python train.py --n_layer=12 --d_model=224 --head_dim=64 --norm="layernorm" --norm_place="pre" --norm_eps=1e-05 --qk_norm=false --bias="all" --tie_embeddings=false --parallel_block=true --init_std_down=0.0 --optimizer="muon_variant" --warmup_steps=200 --steps=7140
MLP neurons of a small language model. Each row is named by its layer, matrix (up: input weights) and neuron, and shows model dimensions 32-159. Each number is 128 + 24 x the weight over its row's rms, rounded and kept within 0 to 255. Numbers have three digits each.
After each neuron's rows, "fires on" lists the tokens most often at its 100 highest values on Wikipedia text that the model never trained on; "fires after" lists the tokens most often just before its 100 highest values on Wikipedia text that the model never trained on.

L5.up675:119128150110083101088131112145140129131182165139132179092076102133122124131141115112103097157074154121109126132125160087137127135127130113125129139138100124142141128127122157143156131155127121125119143155133123119108116133093114130188145159073106115125078140127129141081137169112143123127173125146149106130110121145138133164085157124123127160086119121179142108087096149131095120185143
fires on: "ly", "oll", "id", "and", "is", "at"
fires after: "o", " f", "b", "p", "a", "ab"

L7.up264:135137180128147130122175120132135177152095130129119127169135131147135144155133169136091098105162113144123134087137162137081116095080100088135138121149172162093128138109144106134164113105127116114156105148117070137141151130154142166105124104172165110137120144131132151108120111143080137096102115140125112150088077172113101104101123116150127097103136111111109133073125138140091109127152
fires on: "f", " O", "z", "s"
fires after: " of", "o", "ar", "==", "ter"

L9.up679:129135143107115114161163121136157125136125130104119134141091139146145135138114152148102147163140119133093176186112148127108100154112143131106163107149121110097118085124137111139112135090185112135125124089134150104118141146122099180151064161120113111103087158121117148102111142177116123117120172151120134094135159135160101160103142121124131116164128136129116158089095151111143191120115
fires on: "in", "o", "pl", "0", "e", "em"
fires after: " D", " d", "us", " ex", "°", "–"

L9.up703:122135144083155110144111108143138117111118152105124154106124142182170129130121133128140133132157138098153156128157119120115110133127106152118131126097109154136135140129135128139126105107090193119121168112095134113123148119156131143151096131141141092153120168142170112141122129129098141090128163158112130130122155118137143115095154132124106103066127083118104128121140117131140130135167
fires on: "\n", " H", " the", "i", " 19"
fires after: "\n", ".", " in"

L4.up775:129162155112119147108191145120099122115143143174150161102147153105146105149177136148152107164151153112077099077133128112151116133163124160137143126132076114132138153133111137114135138157127078131146158130160108122133154139153131114123154111148127108135133131122112086070110160126154130132149149127139130096118138155130102128125108168144110123105161153081093155174149195097136128129117
fires on: "ew", "ver", "y", "per", "ly", "ir"
fires after: "i", "e", "up", "a", "el", "ver"

L7.up219:126140148106135138116141155105148198142125148132168161101117156096137103131112136118148139094106138152125100165110113089114101147102141096157149113096141095096113098143145135094198165133138091148126110078124152131122138099096093182101077130107141099122118140146141145116151151075117141142128124123131151141126171119140139158185126090135113109127148098102095144143135138084169086160139
fires on: "ost", "ore", "est", "y", "st", "ill"
fires after: " m", " b", "he", "ver", " st"

L5.up712:089098116111137146160111102145139122131172107130136177096140142121137143105112145111149122118135136080152149083149090103111142170153091122113156131144106107158119143098134136075112158106164167102094114111093117147092175114155143101144128125104157104122145141139144108144114126116117138134126153124091110157138131122151163130158162092156147126095111148161126131123125178157098163140151
fires on: "e", "an", "u", "ish", "ian"
fires after: "es", "ap", "an", "al"

L5.up800:116139155144082100116115157126183105139151115158160113099127129178129093140154083142086149126142141158115121113123162141111128151111095158154104104124148133165134080103141112139113135138133097158158131143104143113138127107181084141081133149146146117081136170153116117127119113130128151127153082181157138182129114082069147134138169159107095172101158111160122121126121103139117159116121
fires on: "ut", "el", "t", "in", "ou", "ad"
fires after: "r", "ec", "g", "s", " "

L7.up303:080147148122138143163138095118126164089103145120123093130086140167147095110157132130153158132132167105120106116144135135118103089125154081143142122140162145156141118181142150098095078113118110091141153162128143131107093134124151114129170118107132106076164130128125119072116180147092138083085118101113119126118161097144133154082113134136111128084125144154136137143103135118147122106144
fires on: "b", "eb", "ct", "c", "ec"
fires after: " O", "ot", " F", "as", "s", " R"

L7.up539:090122142152113104119093121127147136139129054093142097132114127156162116117106147108144130142102147116136114177135141143097087108138139136125066132104151143136117114150103149118126096120101151113086150152139170123117129157150097129127155128132146125173122122137108109139169147159108128089102092078081188166152167108154168137131111117136125138092119134115140121161135114163106113141122
fires on: "b", "r", "z", "l", "eb", "el"
fires after: " F", "ot", "it", "f", "i", "und"

L9.up66:091088140111111090108153091135094098194132131144127131137134135116096141115152123119123138175083120162127110145127134126136142109158136133127122113122159094111103120094076082109131145106164152102142177115149121138143129142162096097122146096156151119171124108132113175077130158140119138138101099077101140125089098134132110126112077111139113114141122135122130110101082144139103139127094
fires on: "fter", "ore", "t", " l", "res"
fires after: " a", "f", " at", " the"

L4.up385:111143138102108133094189161152154142154100131155134126139115130107132116110110114135115154132104104142100156143119081144105125161132144119116144131187145162116183185133123137114112116137124107089164152101132165189102104142132104159136138126134132140168118119152142115114164105167119101133145095122164161129160147111121069114121106126120121157112148159162093108125127148103111129160140
fires on: "w", "z", "am", "ed", "ther"
fires after: " f", " A", "igh", " t", " T", " F"

L7.up418:093089103101169096103114135144150118117144122144149133161091129102132104150124175130122150095096146126148119134133153104135122116158164163114134146085140149149159144130145091110116129138157080147110146132116103119154094131097157118099134120157098137092168105139121108164131092134149102148157139143103116113139145091090117126141166138128126165160132136162094120144127118140153139138147
fires on: "om", "h", " com", " Ch", "o", "ch"
fires after: "C", "-", "c", " c", "ec", " g"

L4.up5:117088142123117133114105078148124161139093155128114135117150100151139159079127162098139147155148091145172175113145133139120140110135107136099112142135163155103106125143080100105132140129126142120148156103095153089108163116118062094161135141162132137127123074109161126137132146134110113077084160139141107143161144139115123109109172089076129146137174115135133114144155142127151143177129
fires on: "n", "=", "ou", "j", "y"
fires after: " w", "un", " in", "\n", "en", "-"

L8.up413:126158166110105141103173076111133136105118133139138118134130172125153083122133086142134114136120134130121107133126150113131111117088122155118131165144153172133162112091118131141118116122155137152075171081089091133132141130106110105120152130131119124101109134120116096149113128091118129151094172096085126158124130104111170110147180166109129152156079102140168131153131117134146174140129
fires on: "iv", "e", "he", " c"
fires after: " Un", " on", "ig", "n", " s", "od"

L4.up498:150120099106131158113085146117097130084105134133173136137142155151133136055126116141116168175121106111154120157103143111157113143133121137112108183131094129137127136126097117117141106146127103142173115132152126116149133138172122122132115142140160130125122159153117113146109153108213120151154087134110147141100168153167085143150103168106105131100113114124089082126114165084119164156106
fires on: "ish", "y", "b", "ord", "pt", "hed"
fires after: "c", " B", "ri", " C"

L5.up683:123127158142123109107168130135121142151148098135112104160155096138089155098124098150092174108112148113088145079151112114096104104103083131128167114166186100140101100137153155111119123166104113134127166126089126132092157043125125163135147128111152134140118117113129115104120131148112117094123144147106097141120179139117155152128124109105103115142121190154137114157152147063131165133136
fires on: "ing", "ame", "m", "qu", "ag", "ong"
fires after: " s", " c", "il", " ar", "iv"

L4.up450:122146121136122139125144123127096113126127104111077120121156116097143125113109067122115134105157140125135157140099110134141137155143145146152112112144132143161144166072111129123096137148114107145128125102121171121122116133182135109154135111108117122153134129119138140126156139060119072119149101112167130116064129131097096135152105153086128090121120159167130135168118116068155127145151
fires on: "s", "y", "g", "ic", "am", "w"
fires after: "if", "0", "ro", " f", "un", " t"

L5.up369:140084156140108108153128090108146122129149112135108161116143118139142116120067157088160134148139153133119097142110100086090122139103111138150118110138097138163154153097130118089134126118118166141130152105116172136129106124086121166120113140169125120154124123189097129157101123100132112106146141122150162112162147152144136157126110084132102109105130127122175075173171135115120120123124
fires on: "y", "ol", "al", "en", "l", "ight"
fires after: "ver", " t", " T", "v", " e", "o"

L8.up541:125126140116143117057148137107172154080119137150122130121102139144127115091110127083106129142153115133147133120135122125135136158123109121088114156164111121146133131135132118125047127098133143119104117206139109110136134094075108118104125115114120157131151143121154140140187137108097109118110088111120130127100155175107170138084135148095139148118106156122141143110145135118153106111117
fires on: "w", "he", "h", "st", "wo", "ra"
fires after: "en", "t", "s", "ug", "ater", "st"

L4.up52:124155098132148102148159141134121118133168151074131142111103109168111153110095123112080109109146113113124066125146143156116132153116137158097119112164124121139103157126140119132162125085133105128157156119137160131105129102155143096141152139140195118107125119133123154118112132118101127081096111138129079127132156161131104142102131174161132100105151107151124144172135110170121135112117
fires on: "ch", "ac", "ud", "ro", "in"
fires after: " s", "er", " Ar", " th", " R", "h"

L8.up229:112173166088104118134140140146129127190108147157133121099129122155134110130102127096113109129148104120153128116147102110152088099111124147134098126139096113124130163186126115118129127109102132136118135103105175127112058150078115085126087116129161138158131139138140136127114113108136133123158125127145084117085162098137144174146121132103105104136101141156098137144153109118109125116085
fires on: "i", "e", "o", "c", "1"
fires after: "e", "a", "le", "se", "w", "ro"

L4.up735:116144121116155133081153142142129127125152140144093115136103132146128159147129157145110131123135171129159126160118148159085148174128090119108161129089080145154106157152100109154157102137133123146119105137145128153171089097126122127086141112144132113081136139109162112128068141110130156165099129118107130121145110143107106118131125118161141143103083125155114161120132121174087086159094
fires on: "ist", "as", "re", "es", "ate", "se"
fires after: "re", "e", " H", "c", " h", "at"

L9.up600:125098124107143125123095093156110121127138104086160107098159172151155101119114088093134168184132093130131139155119131118141099106147165175096132124094131143168113154152136107101144159107102155126139124141117138146091116136096133111133108151116146123146101072141124132107137160074155126122153130125111153121112138125155148130142192139138090152139114140149187103169112129152121138130130
fires on: " d", " s", "c", "t", "p", " c"
fires after: " He", " o", " he", "he", " who", " re"

L7.up279:132139140130138108114112132125103142133155115110155094121175119132149147146151139154086136122128175154132119193129086098139144145138113117184160131135115134118123161144081130161140143133142140126133104148133151132132140116097117180147163112134146164132074105102072129121168123108154144104099125115142090106120095144151147121146110156125126152128103109142143124129157160140133176155101
fires on: "f", "ur", "y", "and", "ber"
fires after: " de", " le", "e", " D", " Al", "h"

L5.up110:087129146115137118145109146161129129104104153149160105122154125134153106148137146136127130084104120114113130144183127088138109138112184124144124066117108097136112160105139122107139125084108115144064153165084179122146164146122128128175109140151138151143127090123131096124082116137134116157144110122128157103068099159132113169081160133116141127108109115117115137169154150134118166137134
fires on: "ed", "ing", "hed", "ost", "t", "ok"
fires after: " l", "erv", "or", "ac", "ult", " to"

L8.up193:159158109146170164142170126153111138138143143127122117133089083109105143121134098153135135119080143156154122161151116102119127127146122111104104107136149138099116115103121141120132112139144141148154127085133116131124092118153151132122119106122121086121084106108141133130097125128155142141142089092158141151109159154119119111077144157114098176121111159156098127101139147146120188153121
fires on: "v", "c", "5", "ov", "ec", "9"
fires after: "oun", " pro", " 19", " D", "ro", "al"

L8.up122:120087158176144114146156142156150113100123138151130112148107113144183118131129152115139141148157141102113157121124122131085074160174143159155151115152134147140156117133122160141142130113113160131117102102160114133137143147133140118116116133129118069184153100144156115142167117123079153123151133100125111107098113146110143100101152094114176127078129156135150109116133139143177155165177
fires on: "\n", "ra"
fires after: "\n", " t"

L4.up346:135160138110127119159152092096166124119140103164143117149139143130146097099115130128128137117130139122086142124137086121110186118113110171126139063101148138120163148101105114121113161143099147098144172104147106122125149148126151132134134146164115132110103119105117082123154146122148108104111158122142136123109135128083126119112090127122113094112150153072134098149122151108167112106124
fires on: "y", "al", "ong", "per", "er", "en"
fires after: "an", "ver", " l", "up", " L"

L9.up740:091151167103116168138149134100133091126092150150116155133129134141154134151128151098193097148137124165094154135127144106142097119208136138154119117129166105140131109130133074133115143103095144141126146093108122115101135167130136128154159126136135143164122117149147109086171128119134095100120124163100107127106138143069124125122148088109171157113144122134122158136139141082130126133120
fires on: "|", "mer", "ive", "ver"
fires after: "\n", " for", " f", " e", "or"

L4.up351:111142149154135133113120149147151127133117134119120110148124090090090118141090152185160124106126115136106160144135104129105102141134157122131148085096114110101102102156131103095146130131140086103119161155139106178120121175092147184055125091140121125095137136127083122161109116137126088104168150102117143165137193155109129152149159132127131118107131138137132125130156113116154155143144
fires on: "ou", "iv", "o", "qu"
fires after: " w", "est", " c", " D", " p", " C"

L5.up596:095154170139136079106121095131101119146144100125113058116149152140111123144109130125145060147119134108092093169106130161172093132163140111140151112122126112114099110121110127177154175139183144182128119128149133152103088151139115119118132108117123113128109124114098123099071101091123100099142124133139146098140138152124103159124151100096084125103155162127156119137111117122145121156093
fires on: " of", "ly", "or", "ad", "at"
fires after: "e", "ro", "o", " O", "ri"

L4.up463:145158132120117125156132128133107162138159116117119162110150133119124109183124130108076149164093143100140141131130107141132118130167099103116128137160126079141157120115173107114155117111161136118129166125145138174124111174154109149137125070151107120127106140118150102135155106099158143159111090114118143123128136174121075144145105137143102129119110151142143128111160120073136150158152
fires on: "in", "ad", "ough", "ing", "ot", "ell"
fires after: "h", " Ch", "st", "th", "ount", " c"

L4.up449:152089128093132166177109131119112085134153128134116124163101097132094131132136141108129114120122125122148108106184136114109131159093110130149134118092155129095165161118139128125113145135123153094125080151154166155100130096156107110096153170107162109150142142156099112109136090103146142111123128118129158128147094110132139130147140110100133166127124112131141091127116150150142155133155
fires on: "es", "u", "ri", "ast", "e"
fires after: "o", "an", "c", "a", "ed", "is"

L7.up726:140109145098128117125117132128153098111141139132121125125113109084101116153115126128126156071121159148127122139117147126182107101065130120107159118133159120129112125157100116117108134154157155113076120139110112164125103125141141180127126130099113113140156152165114112117111196116134093145157140134148090155161157101108148143155084149122118157152128125129170147100149140098128143140135
fires on: "y", "p"
fires after: " C", " M", " c", "al", " D", "d"

L5.up886:104114144064105074134156134079131118120128114146149140143139094129075117130116108151110102134116150127136113134139093157118082124123129142138116108137116127145176223121129172098111137167112118089125108165107148105141111151113142137124162133124124102130121153149149128143129122166103116061141117126149124160100129150078129139103139165167135143110097192110149137116126130096110126090133
fires on: "y", "ly", "l", "a", "er", "e"
fires after: "ar", "s", "ver", "il", "is", "ir"

L4.up875:114170145138112102145126106114129110083142113132142143135147112099126066108171112102139120113129120139189117137091125207124170145100126107147101145105168125129134125130114125112138135135136123112110145150081178113148162143128164158109171120105126133109114079112141120117112097104130122106143140111163127128163111137072120184124121151112150116136156166129115104143081142111138143170120
fires on: "ig", "eam", "ad", "id", "ow", "k"
fires after: " t", "ro", " B", "w", " b", " sh"

L4.up480:073162119113141137160104121110088135119123102161134143127155115150122138124146088148096106125152144097155069120089145121116162112117109122139086151118124100136214126146163140106139128129145120145149141138120148112120142156165109119104131133150097154126099133111089122096111115119100125136117125140138104129119122108115086169171083103165100145088144120128177092144117152109136102148093
fires on: "ly", "m", "y", "ed", "er"
fires after: "ar", "w", "ow", "k", "im", " K"

L7.up286:123131173095180115151098113136145125093168107099109147117112117118108124062095116107111126106119133077105107116103170113119135144147146132114146156153107118127126127150106123132126147120130137162118131120142185139090082126168153124125144123145077103152136148119164093091124128088138153106114102163123130183115111176131144125151145124155090155151120123105106054122147122132132144117111
fires on: "om", "ence", "or", "am", "ly", "er"
fires after: "i", "ec", " g", "ar"

L8.up778:137118166107157096132120135133161090150088128139146099116172179091137147170107164122105171083141115098110125128126130088112101129123106125136130119141141139133110089123138154106141120115134115126082116171119141134156153116111146135138109150101213118096167136136155084116162106125113121080122116081136146096131099158110138095123083091130141146109103124115135149130148199136145129122149
fires on: "f", "S", "us", "ell", "h", "s"
fires after: " of", ".", " m", " w", "ot", " play"

L4.up762:095137095147117153118140150101138134099104169172120107115110176138124123159158077098141087152155172109140142115146139129152117117150118095120107139117110086137141167128158170093100118127168155127082158126125125153086127123117140118084118114125174152130125126112147138118161114091130105086107090110161132122095178145144153120083115140079125112128126138107104137107110099144141143100120
fires on: "t", "w", "h", "u", "l", "ra"
fires after: "-", "s", " to", " J", "ir", " \""

L4.up499:139173135092086139142130127099114132121132136079122106125103141124138129153097165120100147157148138094197118081147148108101142104121106147175068133159151080096165100128149140110118138129119175130136132148105122179151174126130130159136118136134145135142096109139160149150095107130164184142107125118105134126115189154129105120109129115152098142110135109127144135125138137102112132115104
fires on: "ing", "amp", "ers", "en", "in"
fires after: " v", " Ch", "h", " J", "n", " s"

L7.up148:153129150123131142108153163141161123073128104151069137108151142121143135154138112122137124162127137130109144081149119128157106138105109178103160161144169137128123126125104116104110109167114130131171107120122128135095129116113131137137123140174107130160125122127099118139129086127121178090118139139080126141095140116176077160122186131104142104135100135129049108132160153118185091144100
fires on: "nd", ":", "ed", "il"
fires after: "am", " I", " 2", " 4", " ", " ("

L7.up549:139106139067113093131142090132121068118145107104159136146078124098129141144139110185137155122122112112156141118166122106129154159100067121143121140112143106126107133125107148140148127126127146096148127168090181104113097103128163146119179130123139166161092142131137064131133149133146086141159148113134156184121111132132161158134120130148097143123085164160124175131131139082150125102088
fires on: "f", "y", "a", "ly", "es", "e"
fires after: "el", "in", "o", "il", "i"

L7.up666:138129169131140115151123130118167113119102177143158177150134105124102133109145148139129144101145134089131121137135156131127184136073170150136170129146088112083115120107118132099170105104093135136112165161125129138139087085092135104117121114087142137146121126125111133085135122120116104108172130149135129129132185106135124134134126115168138157069160121134124132091162110136148103142146
fires on: " It", " it", "ent", "ac", "it"
fires after: ".", " c", "c", " R"

L7.up544:136114166131094088141108116133148115168129152117149101144171137112146129119116103099155129104108114130085158143107152150111088145159111125108128120093109109134137135066147126188106149118151138110116111162121148162073155111148111094092107142157156116154103146168158135143134157122122179117080117128150117113139134088080120154139159177146130152100128061149157138171137117145111104110090
fires on: "ic", "et", "m", "ut", "ent", "est"
fires after: " s", " part", "re", " S", " Ch", "qu"

L5.up422:160154128169133153135179101130103096120114132099138168125141138112086144111116170142149157113116151165135138099116123150128153112091096186124141148153094142156141123136104149119127095075161166153136117125129140109146136101193123147131106125136106141135163103141135102100118094124162148145146111109135159122114106145103116119148160071111136158107078145103130153092145145167112149128122
fires on: "it", "ed", "u", "ul", "y"
fires after: "w", " E", "end", "il", "on", "al"

L8.up106:137120130145156117154140098108138150085148112131103173144119158118112117136109124150135134136139174141132110126141164097173114137146176173107102094115075196078087100147106120161125117068149147133157163079148115135132131114172090086135149069120102131136099088141117082082128144131125113133117126135142181168108092154130145074170151141141121154104097132126115130121100149117114157151135
fires on: "u", "it", "ion", "e", "ul", "im"
fires after: "an", "il", "ut", "g", " an", "p"

L4.up495:118120152143135165157090117138129099140126127152124125135111157178138107134143134125092105092115130136224126088103141140133083144117153146125142146109152162117123178129108119138133158106151134168088155128105133117104114069100173119120102141140112157140137132140075136139116118155147136106133146132117123131144125112153082086115168124103124127086112125132135144158116159158158105141139
fires on: "he", "ch", "h", "a", ":"
fires after: "u", "o", "ac", "c", " C", "C"

L5.up277:155171119095145123144134132102148122112137172145128111100124120114107124153083096131052147127134126128125129146060141158106129129151099137111148138127142114092142122152144146090129133154121130102098108117142119155145141113090140125101090154119143146118125138104131113127102156122154110129086104116164128138143125142115122111104132144146176127134152131079153199186142169119156101152151
fires on: "ough", "st", "l", "ill", "und", "ut"
fires after: "r", "l", "ol", "os", " h", " v"

L8.up811:138134148152154153146125108138126106122145120112129128134109120134134111154125131106120116162131098143120131129138131094118078118146137098133161140148166136102140108138106123152125104103106127143156104101086155135131110149185144151140080132141170117106171098107145119095122104129122122051079132087129096127161167118062113130117149079088133171086172133131147085141138120130145137170139
fires on: "\n"
fires after: "\n"

L8.up572:145151175109105135143112141108117115126121180115125128091160108147104128115170140165108129118128131103143114161130151184115091139181133114158132128108154126104164143100117159069127151132154139112098063164139135153133150104150128134100143162163097152131143134136160102132104128130130156109161135114148121132123175101123121112142123161084107131145142111043109128075141103105140093137137
fires on: "b", "k", "op", "ot", "p"
fires after: " al", "s", "m", "as", " Al", "y"

L4.up631:084138138097100138145113109090166147129092151118122171113112126162145140103119132133109138129127083099124165099142137159105101158102096083116151109134138111134142151146096124167114115134132111174169156160099101121130133133143115103115170146153128131149128164124093110090132170137105142096101123138129130157147126148102166121106138162138110147131138164175123109142143144108125104120142
fires on: "r"
fires after: " th", " c", " d", " J", "c", "-"

L5.up216:172147101113095136140165128154122094116132107146115143181120139120146109151102099120107120092140135104149140105157146105137148180105104098133136108130137123123110133107153113113163114135125128114146165110137157128123116107148130104149146118154137126109119126150121084089097108147138119121112095099153120130152167143119166118124109152153139155109170106162119139100171073099149135188155
fires on: "c", "es", "in", "i", "s", "ac"
fires after: "uc", " s", "in", " R", "oc", " as"

L7.up497:130137176128116116106138116158119164091119139115117132126162080144108112122136143176106117089107103119149160106139153119125087057126106146169112131165134147108122092088131132090137158136163128124059134167130120162118136083149132145135171134133101129100139121133110104128158145150132186121123102122122157127169102139138141115126145143151164132138111117117152101111134082134115134153135
fires on: "b", "s", "w", "ber", "ot", "os"
fires after: " al", " Al", "o", "ar", "h", "ail"

L7.up142:134181145131202125117107137129114141076115115119122173136108117128168126138122125138145114130119165100092138104153121137118143127145105121141136130131132117142141162105131157102115135124112150112127122177155154166132147148124076151161179107123121101100113118094132127147110137165120135108097066119153094105120106139162139083115102112121119118105105084103123121096163142111085154147130
fires on: "es", "en", "as", "ar", "if", "am"
fires after: "al", " K", "r", "ar", "in", "as"

L5.up197:115126134141124155148152113122168105132120114079120131121137139127114064115158123196121115149089120140111144151125132104169109118093102154115171177162096106129115129128087057151124104181163129119143120149147127127102151112160096087146128150110122107082108131167066137144104104154138097102138090098159089150105150132110113107152157120109113111127117139118156093141123120159124136086164
fires on: "ed", "ong", "it", "ar", "ied", "ent"
fires after: " al", "am", "ul", "if", "er"

L8.up644:133159091129118126158085116155145130137161119119157098127171126106127111116142111152140105103079123136100108139145124127098103126114131130138156156124148102142135119143154137087135117124149125150110127162170130122153129101197132117145127150104125099139149137145041138141118129132121127085130107172137076179076111100090179116143147095109077142091125106108126180106134157102123132176151
fires on: "ig", "op", "h", "ou", "y", "a"
fires after: "r", "g", " p", "ec", "or"

L4.up565:129138109115119125141122181105121095116105154158088092089109113147155102160115108108125150133128129156093202110148166151144111126113132190143122107133092095124110147171137122123113109097152113124125143142132085137142150061135190102124114159153131133131114129146170124139117128132141139083136123153167157117192109113119133153084122119138070120159079127114101155135165118122135129131120
fires on: "or", "ic", "ors", "et", "st"
fires after: " N", " n", "N", "rit", "ay"

L5.up109:108087133113116119114138105140188156120124175120139136140109128158129154164135107081127158121087080119129161173164127122142135092142119175109131115153113157132164118136141182125154107109111159136112170159104115079146145149109145133161170129146152126094101121147134131119134079114112149127138130121151130126131110160129163132090177116095149128141104089100092124151124150135150117130115
fires on: "ed", "t"
fires after: " play", "erv", "ork", "or", "ign", " l"

L4.up300:128130147113113094131100092124136125142115179135127149145137128144165113156133130116158137157096136167149125132077100138126091138144165154144145145081159128095114166153154142161143132120151134106133086117148146114122119157134115145095094088134130136124099138095155107097160177114095135142193134086120111155123140149140175113122102133101137105134125124162116122107126113073116140158141
fires on: "est", "ig", "ip", "st", "om"
fires after: " r", " b", "he", " B", " sh"

L9.up813:146129158189118153167154142143110119091137119148145109137092126155148128105129147081169149112154092172108154100148134096088122143115141164122133142146094152148148133193132146115111115108116151177124127106125130110130144128121112142103111133099119111109152154094152094153070084118085147064113124113120137112128137156122123113074093104133137162123148151106145104134178150119112083170169
fires on: "\n", "oc", "it", "R", "l"
fires after: "\n", "ol", " l", " S", " P", "=="

L4.up260:119154122114124088119132140138134102165170093134108162131137120130112103126102103158125140126125105092189138152076182099125128145134126102112129139109126125123151121174149092096111118146142082148146109112102123128125126143145118132151117102197157104121134157143122154095126111128100115122113123115146115111104111110098091140118132139126097145133131156152122122146187146134157118145113
fires on: "he", "y", "ir", "ay", "m", "her"
fires after: "w", "ac", "p", "k", "he"

L4.up194:140160138109137095154122129146125113117125135136133133101086139146126102111131152072104150133137153157117122147081132092104114152083127154126106129085137141142125172149092181094154122097103151138116076144097138113091119134114125077171073139178116129122094140152123163156129188096109107117132124106137138139144111117145179150147109142126120115142150117128127155125127139092108100138164
fires on: "en", "re", "al", "n", "y", "on"
fires after: "ent", "r", "t", "u", " t", "et"